Weights of a small GPT-style language model, trained from scratch on English Wikipedia: vocabulary 8192, 88.6M parameters.
MLP neurons of a small language model. Each row is named by its layer, matrix (down: output weights) and neuron, and shows model dimensions 426-617. Each number is 500 + 25 x the weight over its row's rms, rounded and kept within 0 to 999. Numbers have three digits each.
A block is one neuron, or neurons of one layer that tend to fire together. After each block is what it responds to, as a language model described it from the Wikipedia text at the highest values.

L11.down1699:512523507535504539475533497526501493475509490500462485474476495492496562497466525480497543451510470520519495515467474552541507470543517547541480459497543505540496505487506482520467500489464496501461514558476464472490473494500535563467516493511459462474511494517509489455532487491504509525470524496547498472498480515488517487503518487487502562513453501474548492500465528513490535498500508458517511504513503488489483496522520513522530546495478499491529521495516505467497503510458512502510527501470501507531480492468485503554508488488495520523466508478494484485475515505504457522
Clause and cell boundaries

L6.down50:448470501527536544498492521501496503518473531561508516451469506482512509547579481473497461487514529515461514487483502518522480508481503520527498481535515473468523479469469519500541488461513472502476490522486504468451528496493513457509455461501480508485437478494448528506486556498499521506517501505496497462532490475467476489510490491551460489496521509514537524470466539550448493489485504560552508448509503479499535500499533480470553500506567482504498513493504485479501518488462539477501496518485462523517540500501493520507487458516504506525479475496493476515494487505480503470
L6.down188:505499505509464501494478577529475492514431498494479514485517468520516479507476463464491519498505536502453485517521504532495501482480535486464544514532500521510553515512514498525516522479513520478479446501466498475491516507545484532514484559500523520462505520518501509546465533508532481458499491480469484498557514485487507484514437496494510510544515498499496460462492557547489535472500578536493490483493518467489490482529468510480506510523510477491483505548476507467509472492465469493481517489453505495417467485459499501490529451471502507515477510494469509502473488471510459490
L6.down291:521490488489485471526493504490580476472497494477544501503499514546514468508522528479498502477482481469502490447460492514484563525499488494517517507451531512498513538488508492491485469502501488524459504480477504497478500465507504488481466514517520466496505503505489528501500566516509482462489513507551459537495480495488524480490504518502489540505503467470507458482493431501513508517531525491488501466540493533474525543538475504512486480523491448472511504504483488491497480487488517517530497526554495502491490510457485489498543544494515480505508558498488498551497510478514519513
L6.down386:533478455522511525505520575473499507484512485504527474497503490456475529496523517463531503512491456536501491503509479483517527517501544470473495517537467450501501511478489504514492496483498492511444493525487499518505518513496487496492451575507490482513557531506579497458471479507499477460520502518488511509507535521440485523535494521519501503491463496485473523544501477503503443464507516468518518475498470514498506544456492529488468543513457504466447487512518522505487511462482496563507474530501496511544466522493505526473486479526505488451499540493491466515521530492520507497
L6.down401:533508467503477483513542494540515533483540474478526537495511511509509510474520485562514511455521487503495506479492460499461496523489485561527520486503502499578546487552518475484501515472513482492532477490560475490520440529481506528490501502493541519496472544503541479512529490477493499531488466485530524458493440500490516512461460492489543472507499462465457495550513551483482499486496497514474462523520484474488525509495435469540485508505518529506517502476478530549496479492520521505472476503494466523521482492490542513480500495513467517488482504464502451486470512480497484571
L6.down612:487502501479480448498516477487443501459444525476485473488532541560534502491514510479505478472474500489515549455506493475455488483498462483482485503492521496502528440443524506523526511498508494491517499511445521550508464508508507473499543512492524505514498474529524533504506471486503532495493500533486505525460497480476495428551495500482501527500524480505476520492506529473512513515572505471507467534506481454499501525521461511518494552525502525507498492493467495492516475494517523483506487508480560532465508493527487512517494495502483549494526478477499494484530549470445491481
L6.down936:511516436529520506498490540519502508485474478489531476521506508514525575440516538458446563499488488460505515440468480471488512499500520494510484509507471515510466503493490500508522524503503478507551530535481484502489473480533486528455514493492449531532543489425511446488532490526459501514533509560514491494528526477513522539541515489483486466496498498509501546515508499505500509492484492481479504507472493508482498513488486458520497543496489476527491506494530492531553561509529496489464468491488511490516465488470523470509543503483490515475521515479506509521503503512524501469
L6.down1140:508504495509501530458577509540515500486496522490483526511491497513524498512508488497526530510493476472495496512510527464491528541506489506531480510506527498493546511480497448527516516455491503518505511499526473485542516465547543512450485506488494544538520478470471518511513478457522524499492513507439483492531536513518548514495472496519421505518487495463491522536500546477463481492510526495469488466518481470519486486461510489518513513515459552492516512457490518495492498511493485496470539506479492525481502464471507497493524532480520490471503502468502502471547510524507503503
L6.down1256:481504480477544490484471555509455486499481486509458462490536547515466510520506491469478504478489476516464535474478533498517508464551484506483516483508495503523542478507542529503495487488499495559521468497536496483528530492480529500522532542466471509490503543482493509477464480480516504483527460530467481502561473505492510539488530481520539499519532536454481515520467497499438483484551541498512466490506505496504496466519506487513503472487447516526493529497463503470482495511468496490502481540487525535487529477514496488509468504555522549489495484506490510509488521493490490493
L6.down1331:465466471473497488487529502469506516496486536515521497493540485496511516466504531510451536489505516506516455501565504471505470524476533494513514500535541498483547442502514479520427501513517488572490458551465508504455507547508531519491529549514463500543490495511460478434462477524541470507471473472524456461473492496508525475516482513531511473494462466542459527490505510505499465539495528462541503478507521488499489488481519507487488456486498499510483518514520520472506517514513490524520497521460478514496518490555494493463518450498553525514482505467482543504471484501514506485
L6.down1347:449494531508522543520488520500533500518512502524522552481476494527517523517497508476512494488474514483526463556472487541514512516518499515506486491500469498519510493497509452479524453474528498511500492525489507492487526495541522519509480505493476558494526514467514489533483511448531498508490500539532499515517478527507535489494492568494469528503545512524507529533469458485518507516500544512500548560523532493479505516543507492519485518483521536457472511479557496533481479540485502487519492490500488460500511520508470526515499463543505492523472476472485504517470468503525476471
L6.down1634:450516552539474446504477463497472518486522529493514501523528462535561535483492503486492520492487497462484474447502486541467511502519539510468475499499456487502474479472496506465504508510502477503525509540461469522525497507475522501491521499506430529498512452469505533462521481487483513493532483485481535538555493478512540493498487495516448517501544489454531509506493500489490506481551508476470561495517473470478463511503502521499511487465487506493496471512486462462491536497512498461503515486488485499490505501501506509522511503509474488507467508505503516501498486487526504500
L6.down1814:463477490558489509489455494500442483491500530481454504486508477480543519528498451571498488492509504506511515485499496483475511493515560488503500550497532484486490514477498450523495525469514518506486503517496517495503509477542488487490513466564470509471517472518485501538460516510488461514541538506550525497469450448548462497473517479484529474509506487501505487488511525506460498459476495485518517501516466516471529468529461470509516492514529506503476517487529470509433475547547513510497531472510489549529524532482506520502516502476497511465496524472477492491496530450464478560
L6.down1930:516499498475553470521522534486494487488472494516511482508518523478510483554499539464493516503492480500464460471497431478501522531498502485493459515475487512487535536493499505489460482536538518513510498515504461486498493532484506481543453573463447485495515490521503522510478507480502476493500544482504488540479500510480530498553504489527466466507496505471470549479525536535513535518484504516480455531478485523506530477441493510492496488466496563521466493510437504544449494508476520529515488471479516525498533457460510454534449487504506501489433521510485493521476499512492479479
L6.down2417:504448489497525505421480529506499510502491556503488481508527531499490514512512498494506506501467537508463489487496511507497468501502453572489500472488493479480502515534527479489526478485489505501485482497498475458561491548474539547502518495479482505501515506499483513518485569446518570507564517508500492559508530508485488523534502491522491489499485492515497513491517459488468466481454516554503550486531539498523495455421510510471515517486507510475491510497488516458499453509538494516500467480454492510492552517515471512478511508546468503509506471499492508536417482527488493490
L6.down2478:537469464510500536509491535538524514504513525487503498507464551554511483523526522503505516440496511558498494477531526538533470495510514459488508479519477511480486487480460491499474480491481506530483488533528500473464508472514488519477451529483510532534490487504495537521553525496495527459513485506503495480492570525513534521477511489458476513488501506508483482516472493539520556507544486518529517508509486502506506535501476522486485518463482481506497476501506497474514486500488493541473520501530493483450522549485506487501476493533503527495536479495482507490496455513517510507
Comma after fronted adverbial

L6.down77:520496506481474500526510544498481499467516514538544534514493493512497562465504541545526477461516496455524510518494489513503479459528472467471503524538498531499479506467483525474459477492496521525483497504444532506540504434521472499505482500507517481484490478477507475491494468513495488492480472502534472507513504520522476481492508532470547508517518490512509505493440509501495530501525515497527508531453514454541473514545493530499465558479588488512475499522480503481516541484485496480484510519506482505470492463485498448512497482473472509491522463460490509475490482505476472512
L6.down423:483503459537516518476500491513440470495511460479523514540484507490470504524438531485499500469514513505484466443470553471481496519428463460487522524497543513496467471525498508539504510453425453532492526526458482520538479506518484488492506525462434494500489488473496504487474520480464486514497480495538480482547491492520516477494483469539475524522504525477477529514510518471482519503502463474471473493491473484500481475492481486508500486486501508448531508493488472519506484482507501504510527526500510529521482516536515500467454501505491479478518493452521483468478507520506474540
L6.down518:556468517483528499489510492505537458506518448505503441516501455452486496494478505472465512522487456490496493503526499477496485545476514545503457520514500518501447491513508498497480536495543517522535471547480480521444500491507510458507473487521473480507455509482495514464499550495557521533498490547502513509512515509511499508493502471477510528500548494472476500547502517452512510503500515517498490477531493545528505470522516529447479530518471468509480453514519470489491505507562495507506537517513488509476507451481477476544480516495534464494460500479517479475519488561499512512
L6.down563:473482526511506473485517458495497509482489508483481535495513501482520494456474513510514499535495493497491518476568494488486502497493505485498488508530483501510512465473489517544452498495475507485502479529462511480505515499488555480525539500486493508499501468463496478494474500557531508507517518525522514472477526551523511497478504505494516468499502518505491523454502552460506506483512492478509483514513464481502451458541476545498461531482538529454506523486506443524486555467472512492522459538497513474452505523512507507519521482486515505511469484527523472487483459514497498533
L6.down817:537486514488538496489493480475523554476494468491507507530482474512528487483561510513476463473517494459504499532494518529480508450484506447494490461553524480507497472536533494511438468507501492498548496525498538502510531477481478520517483500497505514502455511525528484500536490500550502512528496496534529517496509505504525492520414492485468462548476504538469476514508526468506492510496538506457500551464518508479450508516483467474529492477511526528465529534561458483532477470533489547514467529484501495465547533490491539534522514469549461516521462498495543560517488513488492486
L6.down1106:472510477480544498508489472529507540465525473526509523498538535479489473508508494530535545527484499484471492493526528506508499533511508524480540499571496525542494446517512480468457503504519511473485497534538497494527494536444532514509475527537464500549514526475516499548464529490523510503551520507545491521517517474482517511513501544506465499483517486503505499483518480530452522555521532506502510525510508502504503499510523493445506503486496489494542508492527515511500482512504530469476516511559518512513457500443432522517474487484507490474520495506505445496499517493490495531
L6.down1118:483534548480511536498514538535500502511499505487471464533534471525502498523515505517518535467479527484522473467511497496466527499537505526486517487483492500489497468524520475467531529502542531526505500542476528494427497494545505469507528526520507455467513488425562487486469502500498535499514511510518505535505478457502492485500503481461502500507508495449550479503480487500483512490525497528493454526508477467482538481519514505538503490510507511498492492543486485472487475507491531474529537492536487505490488543463506482507455467504521505544535550485449499458496498523447536512
L6.down1193:483493503479480538503477512493507509505497495482551498518477511478507519450516490532510531488484503475493493497479492444464494474476503531510475501493471534482449487521507508493497504486533484411500473493493477460485538468467506489509507464504487506493505486470511488500485533478531507527457517470469498500487492493513473495473511480500510481538491508506492479522516452456529488456437480498561508471516499531483524508483499506503537532475515497469531493447496502499517495532453456511468519493500497471499521467468489474478467542528529493518512472485513486524476525499515486522
L6.down1311:512521542488518491469501511572480494487475487564482501495518525541433510508531497472494465507492504512500549521553446419507500522435486482472472550480528498488527546485513493497487514503495476511456501514485501523489500520507515498520480493483493516516468501513492500527468515473511490472500484534543547516485533495502504479501543486528488464472458479505563519439510513492455492539533481491477485499512461486522495501501468467476529502471517554487496449557477503486507504509502456512510442541507551485519499444479498479481493513481501504483504532485512480531516503466484444515
L6.down1541:569523503502494514521536526507530486494506499503489516475494487494510548508498510525477505500455481524485529536456543536459509549435498443463495515401576474525452494501481516480501487494515505494495551485515454539524495507468490514477482525509521518544520495494533517462543507498476520488512486578486471507499509526513470483481516490502503488479519514519514530549490475529500521571503531473466485497514496481504517508492508546526529494498489500513526500450499476510479498539506506501499497542507477530461526514521505517529498489505506492522522519512521507505513478513494495534
L6.down1688:469454461493513497459455530457470490504500485501471501528507500495466467505536486538458479486498526512532532528531493458511487490495488465471484498513457485492468511486536501511478474453536467510494505472474479474502483466487496505529513507540504494498485478511490463539477549470539483497496499467477494490464519440494485500457540478476504482481501482476541518504484513479465478527525496511513495482483487523510460512524487456490486551475533485525506519486488509507462487537480487463513487454551463510480467515447529531511450533515493511520495514504480470467504503502538517489
L6.down1743:482493507519469469520512522453481561499479500516458492515512527513511485560478484502520515487498459531507516491510498527505501496555516516553467468522499474507461494521500524470508498520477482468478466512496478558518474516522451461485502508522491485448502494529505486485482517479515487513501487523502500519529518489480466480486503497509518474509509456478559494501541509503493526507496475538499473479464502489482488483515507453531481499526514487523564475501512487464490497486502497503473493518492510520501495476502460522515574465470465498492475520486475477513509506516499507468
L6.down1757:475543492543502496509451496484486520526515463488485522512489535464531452524492512515504509499471493507486489499507478472531533500456425469494529520450492522481509541474522530449525499520515467462515484491492517521502525508493494506532472490511494469521510511500477503493462464507529513480499505482487490498484529498517520476522509484512527505536509501488476499473565508459498533484516490504525551491523511436487468532480514519501499498502534502461539519483484519507516525483482494532432492478524471497510494505493471524473467500512463526515465504488551525550499567522539452484
L6.down2007:474488455478557505533534486488472492467503549509496489518490442515493534542530486537505527494482505463492512492505525528521511500481525486468500490529459462490487520512482522525504512501475461516536488508475493496538514504472508481473453521504478472479517499555495519456535529480485511522531527541522512457478469474538490485511465433543462523525515453539542532481485506480485481512515522494486521408467486494485507512487522471535488479505550482518496498448540458471520560507504474502512498522456509468516509495486506514454522474481482543518465495489446484489502482458533438493
L6.down2208:492517522509473518488550496435464460483496520471507456536508540502479484503485479470490519511494531457499489498464533458529486474437456542494504502495494494519545533479522474460501551513441488517482513512499511482505511531535569492521471536518466532505505457483501503480507456497470488487499493500492510545490476512494523486511493486491504466535526477518423493491518491481533460451493494524510517476489448491529499525482510534537490476487555504520521533462483479489500506480506506494525474456489496484493506470517475488478490500513494489496528481509480497489477544494504477451
L6.down2445:521511523513511533513502494509487485460504556537490502470534517518556508524495514498502497513483485461512536472529499500535495520509523522500532532449477465520504480459531493515516462577538502518519497532473455441531498482498526488508540467487484474498481501485523514524514495490495502468532522550514482500499469543511508502490524513493475500528463477468502501458492444512522465542551494456483429433484511496533474504494507547466488500538516498510564476541492471462488450517523471492470506493513483478487554490472488510490485491506463531522467496492499532472519505540439526481
Four-digit year tokens

L11.down2202:494493508502513532508479526481528507456491465486458539513535524490508500507487480471498494456519478522525481528460531497492531534490483531464477529508516451506506484516539484508514470486470514477538507456459526491499487486430552522457522502486464494502507485528501510531477524521523477509479475551506468523472516504520476521472491521476485503468493515505523521489481524524573513497508485486536478482548470504490508516532522475488496506494518486511536545503473529510492517494526486514548494494455444506517490470544469566571484490526492515475503486526478510538528480518536486518
Introductory clause boundary

L6.down65:513467510500526517495519510532494504514465512549507495557457512518481514486492515523470488461491432524513450497497517470542483480509497507502478496536474488474478478489477511500533497501496502477534481508519475509485502529483498515551485486513549522511478519511531523525477497482483464503513521519507476499505502525527537542530505552509502511550457518497509514521496498458486514518469535489491479521505522502476509525500515573494502495508516521540463484495508484504495507461533479480500413511499522484466463522460511515456469488498449497499470505524506551490484493464539509523
L6.down189:523502474511486495533513491502469508477520506497471520458518564481508490484489469504470508462520480526502516544493498507533477509542505517478550536540510508480484480557536505488517485481489475556501451523474472475500532523530440540519518492499491525535513480520559494513483504506501524482521485502499527505485524501507515478490451530555516562480523505441519507492495476516519518498430508445499516547486508496452523457488491537514486518510482526499506509526541489492528487473567533517517479523522497511461493528476482523481506499556480464535549506507483487478462518536519439512
L6.down239:495481524502531537496478514514542479495521500542458522476476501493485488491516503484468439463532501480481453517555471471518520539508475502507469518525471475520506496490475524477511485510494492509504490476512438492439529536530459494557460489534503483504513464545502528548483479501524454483512484497534479524491503512511506510514491516491502533478524481475510582548510492513528529508447483529493512516529504519515503529494519488508513514474474477469529512487467426528490512551494543492468471510501500473484491511509530472489511479497509473499508506523551537480482510482519508502
L6.down299:493477546491512514486517485483492486465551531513495492456504505505521515506487529486493513494508456477438510529468465500472467516493494516473490494514511493476492470488472491451486530471498483530516481528550494497506498548490528529457488489517510527511533471505501500522534506509543488518501506453528474491503499469509485508511509524498512502511497505475471519502520489487523506499520516494465454499504518505475524502493517496578512522518516487506497498515458501544473482531516537467492525534518493514508482530436456456469503524486515470515540480505494523472511509454497532507
L6.down427:529504559470523508515487502524487471466532516486490552510497505536517518463563530447485455531503448463505490519433470497494519520494478503506511494490530470496522513488467506488517470477479469506529489482476507463483538484501489493547470494507509503481489473503509486507483542516527489540527490521523524468450495520531503503481494480540513514513500533478485486533498514460478527485502515512508488524520518513496555508517472525546482505504473490486512521526524480509537484495482558493445508468508554499489495508472489492505498510500511483468522493487481505540491486485536507497
L6.down529:539505497489491484503451464538558493490445498517430476479469519570504514476499492509481500517537496479473528519494473527489521481492467494504465521520492549509504501507474511507479526480458452473505481476494513490461462500498483486493482512462484497497500484481550500455512497490469522546502553482576494492487504515548518501493513495476474516488526497506496492567526526486526487516476492471443526518584487509496537515503441474476520508566533457536484471519507451552509505526522490479558493470507509529499500500489498478443517486474489508503529501511498495506533485534508486493
L6.down587:478508484480495483523513490497509513515514481504503514521451500559542518514532502488522473508493473553518558471473505497506488484517556531493543504507499484491460498491485493502467514524494501507471525457475527474541533450515447493479498500512503499509484506469501507492518492508461486514488477465511539496499473494518480502519509484486535494537514496517536522495516529502506515549535502521514529506522519483508537456515503489503543489468476480513497479498542497519474509468532513519474443500522465499500520495520481513504487523498497520526489493506482534504498449448467512493
L6.down848:504496481544541508523451523511500538474482447510516483486469506495467515507493491495528475514544463555523436470492521499504495456480504493509548460489531471477499470461559535495485515469511496485485481503540484506501462472549498493511491480497515459488482436553510478496504496490489512500473525457490502518494525513451499480466505479496512469504540458494530521512512506507502489515475544494528500524488469517460517525516482494529497499503550505442500520510499535482474526534507525455467463457494520511470505519487538523502540506517494484467516498504471517517469479460511486479
L6.down929:502510473496472469469507548486492525505485483528488465502532496476488534545517507518563483493529545485495531472500504493479500512471517510463480498510445536499491446514495530503474516484533509530483468503547483486505498485487529524507518485501524472484525491510544450500492483509466478499489488475520528535461505536463472466498509551492483523508488511486518484472485487527527481528509494514502473503516472492473472512459494489464472453518542487474537475499495452562526529495524454490454516450511515458459491472464510470469501499489500488490512472509522552481507534487510529484
L6.down988:449486504473530525510473489486476524482464517514545499512519529510480459454523507531534518506487538458464504517510523508513503496530515493504515501465510517487550500508494519515518475489482490515479496472488511492492483501487495526495460462474501480520462489540520512490469508534481488502551469491485501507450503525479459531496494474468484450494492495502483482513491509501511529546552508491489477482515467505494521466517504477511532500521495506490501476536480540478520465514502490531491490466557522508506467537528443472506519466493516490508492523525462474457508504475516464543
L6.down1039:451490514480497525502514467467542499527513494514513516465492467502523491495543475466506444517492521531526461453497515517498462505545513469473499491496488484534498519526543456533528490516482501481512486515523504517498502500528547517511495500525522510489490516522499503488478532502505474511504516455516475538526560482486543513475498492523489533524504459505475515550524499482511480558464519487468526525539490499521527522524476501468538543450474500470488465477581513518525491476494515483496489480504479524497495518523518529509456523497514529513483502562526543452497494480535453506
L6.down1444:523553466510506514494507498494492446483545480468520486500503501516526533456497545479496491476490480483525490469515503513522483520528469513497494477520514463485489484513506496441495498508479520501549496513480479500500541476521477524549496515527524508505506500510545505492522555492513462568479470459536504535518418531524525517496514504516514496479531517481493523524538509465522537501505486492498505500483523513523530517522467501535534515487497501482507482460493471516498507520518538539468520481525541476527510527517446489448498483522514483535485527531512527486498466443523503516
L6.down1844:520488540496555492466498536473503488460461544447513543478490500495517538454505497501512472501486438461467497513541478490483524561519484495487503530503514481520503498509491519487526497507493476517525457515504488493560508506541489488509473537554530514521462485472487497475488578526531506540541472541529515593516507490444483525515488487499511536485510534444534520557487494510526489479467488525481505480473485508500522477486507478501477511506513509521497482511486470459503441543475476520469494525532529465498510526494491477479497535520470507478499490469453522507534521460510476487
L6.down1955:469460518453488506492510507507506469467507499547515514489468494491501567487517527511490526485502522550491509532489502529477478561500510489525489508484527489490497507509439487511483508483510534467513498466475484511534515531501460509522474515459487512524482512502540460481514572538485531519470504480479544542519511526523518490521485495480555523519494513460486481532485486509496528510475505469470506498516516481520507507539496488463511533542471530508516502460486473484508498538497465514507518521459507516474499554513484485511480514476458511506499462483477516497535484533537463487
L6.down2158:467493516498521492465460494527503478449483537495504517529455528542500476509501483484524529512529517467494504537559514492490525506568479497505504538519522513464510488513489526525499481498491523485453479556518535533485513523480445448520509511525527510499523530483491479519476560508485480499497506465482509483495531499517496500437509524502526495508534493479518511523533535519491545545512520515495464505489480484456494514547469496511500499500482523519478485448481501545521540508543509447453501509511481491501427536501467531495515502514500491485504478489501479498451500470527503467
L6.down2406:480513528535515496514509501508503515507526516469492486481527483468523574479508506509540515538492508470519496474494531536462514530507510538453479441482437525491507496534477473462456503456503477453524498493495504486492493483483484505473460536520498523509455498487490480483477517495453472504549497495503509469508465509527497502534483504484518465514521567447506443512517491521500510491494531506471505517499478510482472475515502515517545509473467486532483503544496520493498504505492510529507465500485526478476523513496498484502455468485490515538508481502538536485474495476550495480
Table row-ending pipe

L8.down757:466534517517531510494530508512493521518520493466532471541475552500527461459521485542506476500518501490479500487525517528512504465473477505492460516507498498490496507476506462505475542514522470483458476500489488485494488497486489447473525463497504501487432526485476504489510499498487467472494569487516530480554503453496514510526505518501523472503520503528512488510485510525500509481517498510510476488507476465517505498496513492510500526542533486510485432521501514510491504513470459519522481503508515470451506497458510544511492518454503519490507483468527489455458492462463510505
L8.down884:462475514517463517493511493483531461506503446500486475497482496498470527516486494558481469465479458501500496474485473474480505509542497507472517496511478438516475504502489558521471493494490546514541499544523495528513490513496525503494503530485514501549501526472483488504465505476521482540526534497499454521468489530507470459484523505518479488473534525468501566535519516493529502525465461492465499505484502519493480481525536485492500526524519506506500441512509524498525515491510501510512525459473526504448503478472542514482521492508502532492500517516494514497481484495536493529
L8.down1085:517506483476498523510534472504488498493526520490549485522474467516496531477531468512486507477435500484476523514509527514480509560486502538476486495527500486500488426487502509528518494480521510485510476500515494446479484499467504490544533549488519466507467510553522484516499493490549465493517508541519476506481492541512521545488488500506442481507506515465478501510473466466510529477499476500499491512496516519497494503512491498492478512520504488483491465473568493516512494449514513486537487529528514473529501456536494441470514509522520501475511507472468485448428431516510499486
L8.down2294:542517531491491537477503512494460490512490522519495463503519485521516500468529463524493492513472480515513484495506506488495533521511473466501477568536477478506479537503482534503435509497496473488503464499528507443551451526475463504494496519485506485508495488473491492515459537505523529499476516519484481492533458530501529506514560530510534546540472509468464550537507545497500527483491479480480472497522470538494484495496502540495437515498490530485479515527512492472473504491503502521477556489507498512489467426496473483503520510520511511513557502452512522520522475522500437477
Table row-end pipes

L8.down587:495507483536561491518494490521524520537466512474512490526506503511475502468483538534493502451521510468540554500509505483485506532498490453532541500467558466524513459504528513465478490522492467468540503472504486501545507488499503500539472455500502519496485478480468505492505486513511501505470530509507534473526520481503542478503522453477517496519481521542476519479504500524514501471503469519497539497512518514511533491483508502518492520509487522492448498462497495534449496558521520512511486494455511495496527488502480520480479480507492552493487487492496489485460480557485504465
L8.down1052:488498468507500496521477521525454536511535519477450501496466505499513497522507469478468529500573549459508546487502532504494520471525493534499518502556523498490446499507467519493477491486543566512495476467503487485498536494454506502501516502463501497527501499543515496471529523477479513539477471536492480487505461498473511495469540535494521474535500508514472550497538499537508503562467538473497484483559497503524510512500508546502542491500513558511523489504486470499489496503481499476534553514504525552479486498485456514522470495505504480502488507421508460506506491509527466505
L8.down1647:525482472468505519435487492497484499474498486480504519506540513529554495430464533454550524490505504489529503466479496534470503504503473505488468486483515504498499469521541479496510507482472513518493459479515487480490471535500478496496496450502523506496514481497443517496444480544468484532520552505494520470456498493480557557489514481506518490542495503512443517494465522510523556530511495476555490476526506480483506501536507562531520471513529511466463509513502518497465497527486499562487463526520517518426472504523515513507475502499500473485504441491507469486514511525476486481
L8.down2130:493475504511515465488501493442523512460516473454491486506511518490480438513481487498470491511544450478528501487509458503505466464468531492473531499497425487497503464501498457506499496498455488532504516522533464508502437451522517561497493481494525499508483479481499529524463507441481509473522467511515481504494499514458523490511476477509494516503486488454493512492513431496481484476519502460515461507540502507527512529497465522492520503510455538462522474487551493549530512489493501508543489442499498512489498500510521483524478525534508498469500490486533489502522510479479495539
Sentence-initial time phrases

L8.down914:524488475512488513526535449539449496513526501475475519528496503476534497471497518533482506511492462533468505495498540520483503472499485517472470492483507454500494533520503502510474523520491515458482458486500482461479501491513517471499492504524513489526511494546504507551496495501498496507484526525515516487470520536502499485468477497533527460449503536512512525466482500534501523496492483555535510493510490508485526478464493488499459483458500535494521537519489527492445468488489508480435480471487495499472487475477507515465504502477492535521483496465489508509524545495544467461
L8.down1849:568516498470489479473511474483513508485494490514510524504475522530541497501479497496473477529522492503528465542512501488549516501514457514531482508511513525531499462470494467494483529464490488500492503544502500470456464494478475511502536493489475472524498490496469500466512481494517507511533483504486533503470502529513474491553518515481508464503488554568508487491496472509522488470515501525500492506511493537524484476464528515496504512503538504484506511492499495484492483516494506514517487508474489458500513534537491492546478450498492515484448456542467483520501492508460511502
L8.down1957:457493488519492521476489464543488492496517465483516461497489495482516536477437484526522464471520476542484522518490545492473462518505475511525474525505494496470494542471456532498494484498561485497489539505496515524530519492524517513481499460513497505489479543530497466515509513495512508506496495522470530500535486534477510530505467527495472495485566498552473479497527524482496509520481475510475539515523506503513530524503499534514474466514493504443509513515481511506498485499500530487480513467519508534442492514485500482533529482538476530510473494527483471496531500526516540488
L8.down1994:522460495510504468432510520491527472466501507462506499522488492549476500493508517474553546489498514502522512503526517511509512468448503509511496493459477491469522424480524467512492487522512521505513481511485540484514500512506504503540503530519472525487499513516473521499479533533527481501484524503513490470470501525469506489503520535510486464528494478488450515478517530506519499480472499535451465495507483501518531547503522499546458455499525507520506497537540520471510502518501516489483490481507490506516459519475545504495512510509509505526473481483504491496520491515541487536
Comma after introductory phrase

L11.down533:498486510502515459534459513490478496479468480514452484466470470519489515554530499538494511500500506541485501518509539495511527486506519488548544493496482498520529469468532544488504501485538517537517454475514489507483484452473500526519472495515501465495496463543515475496496531535525535549503545479496457467500482490479480488505440523496507478532503494553490504512513533461561522512509528512518507496457527528518530510546519507496528441491465535495481530543525472510506516506511546529499475509511514493539477496486469507490500453478508463516496523497459499488489480564491495529
Row-initial years and entries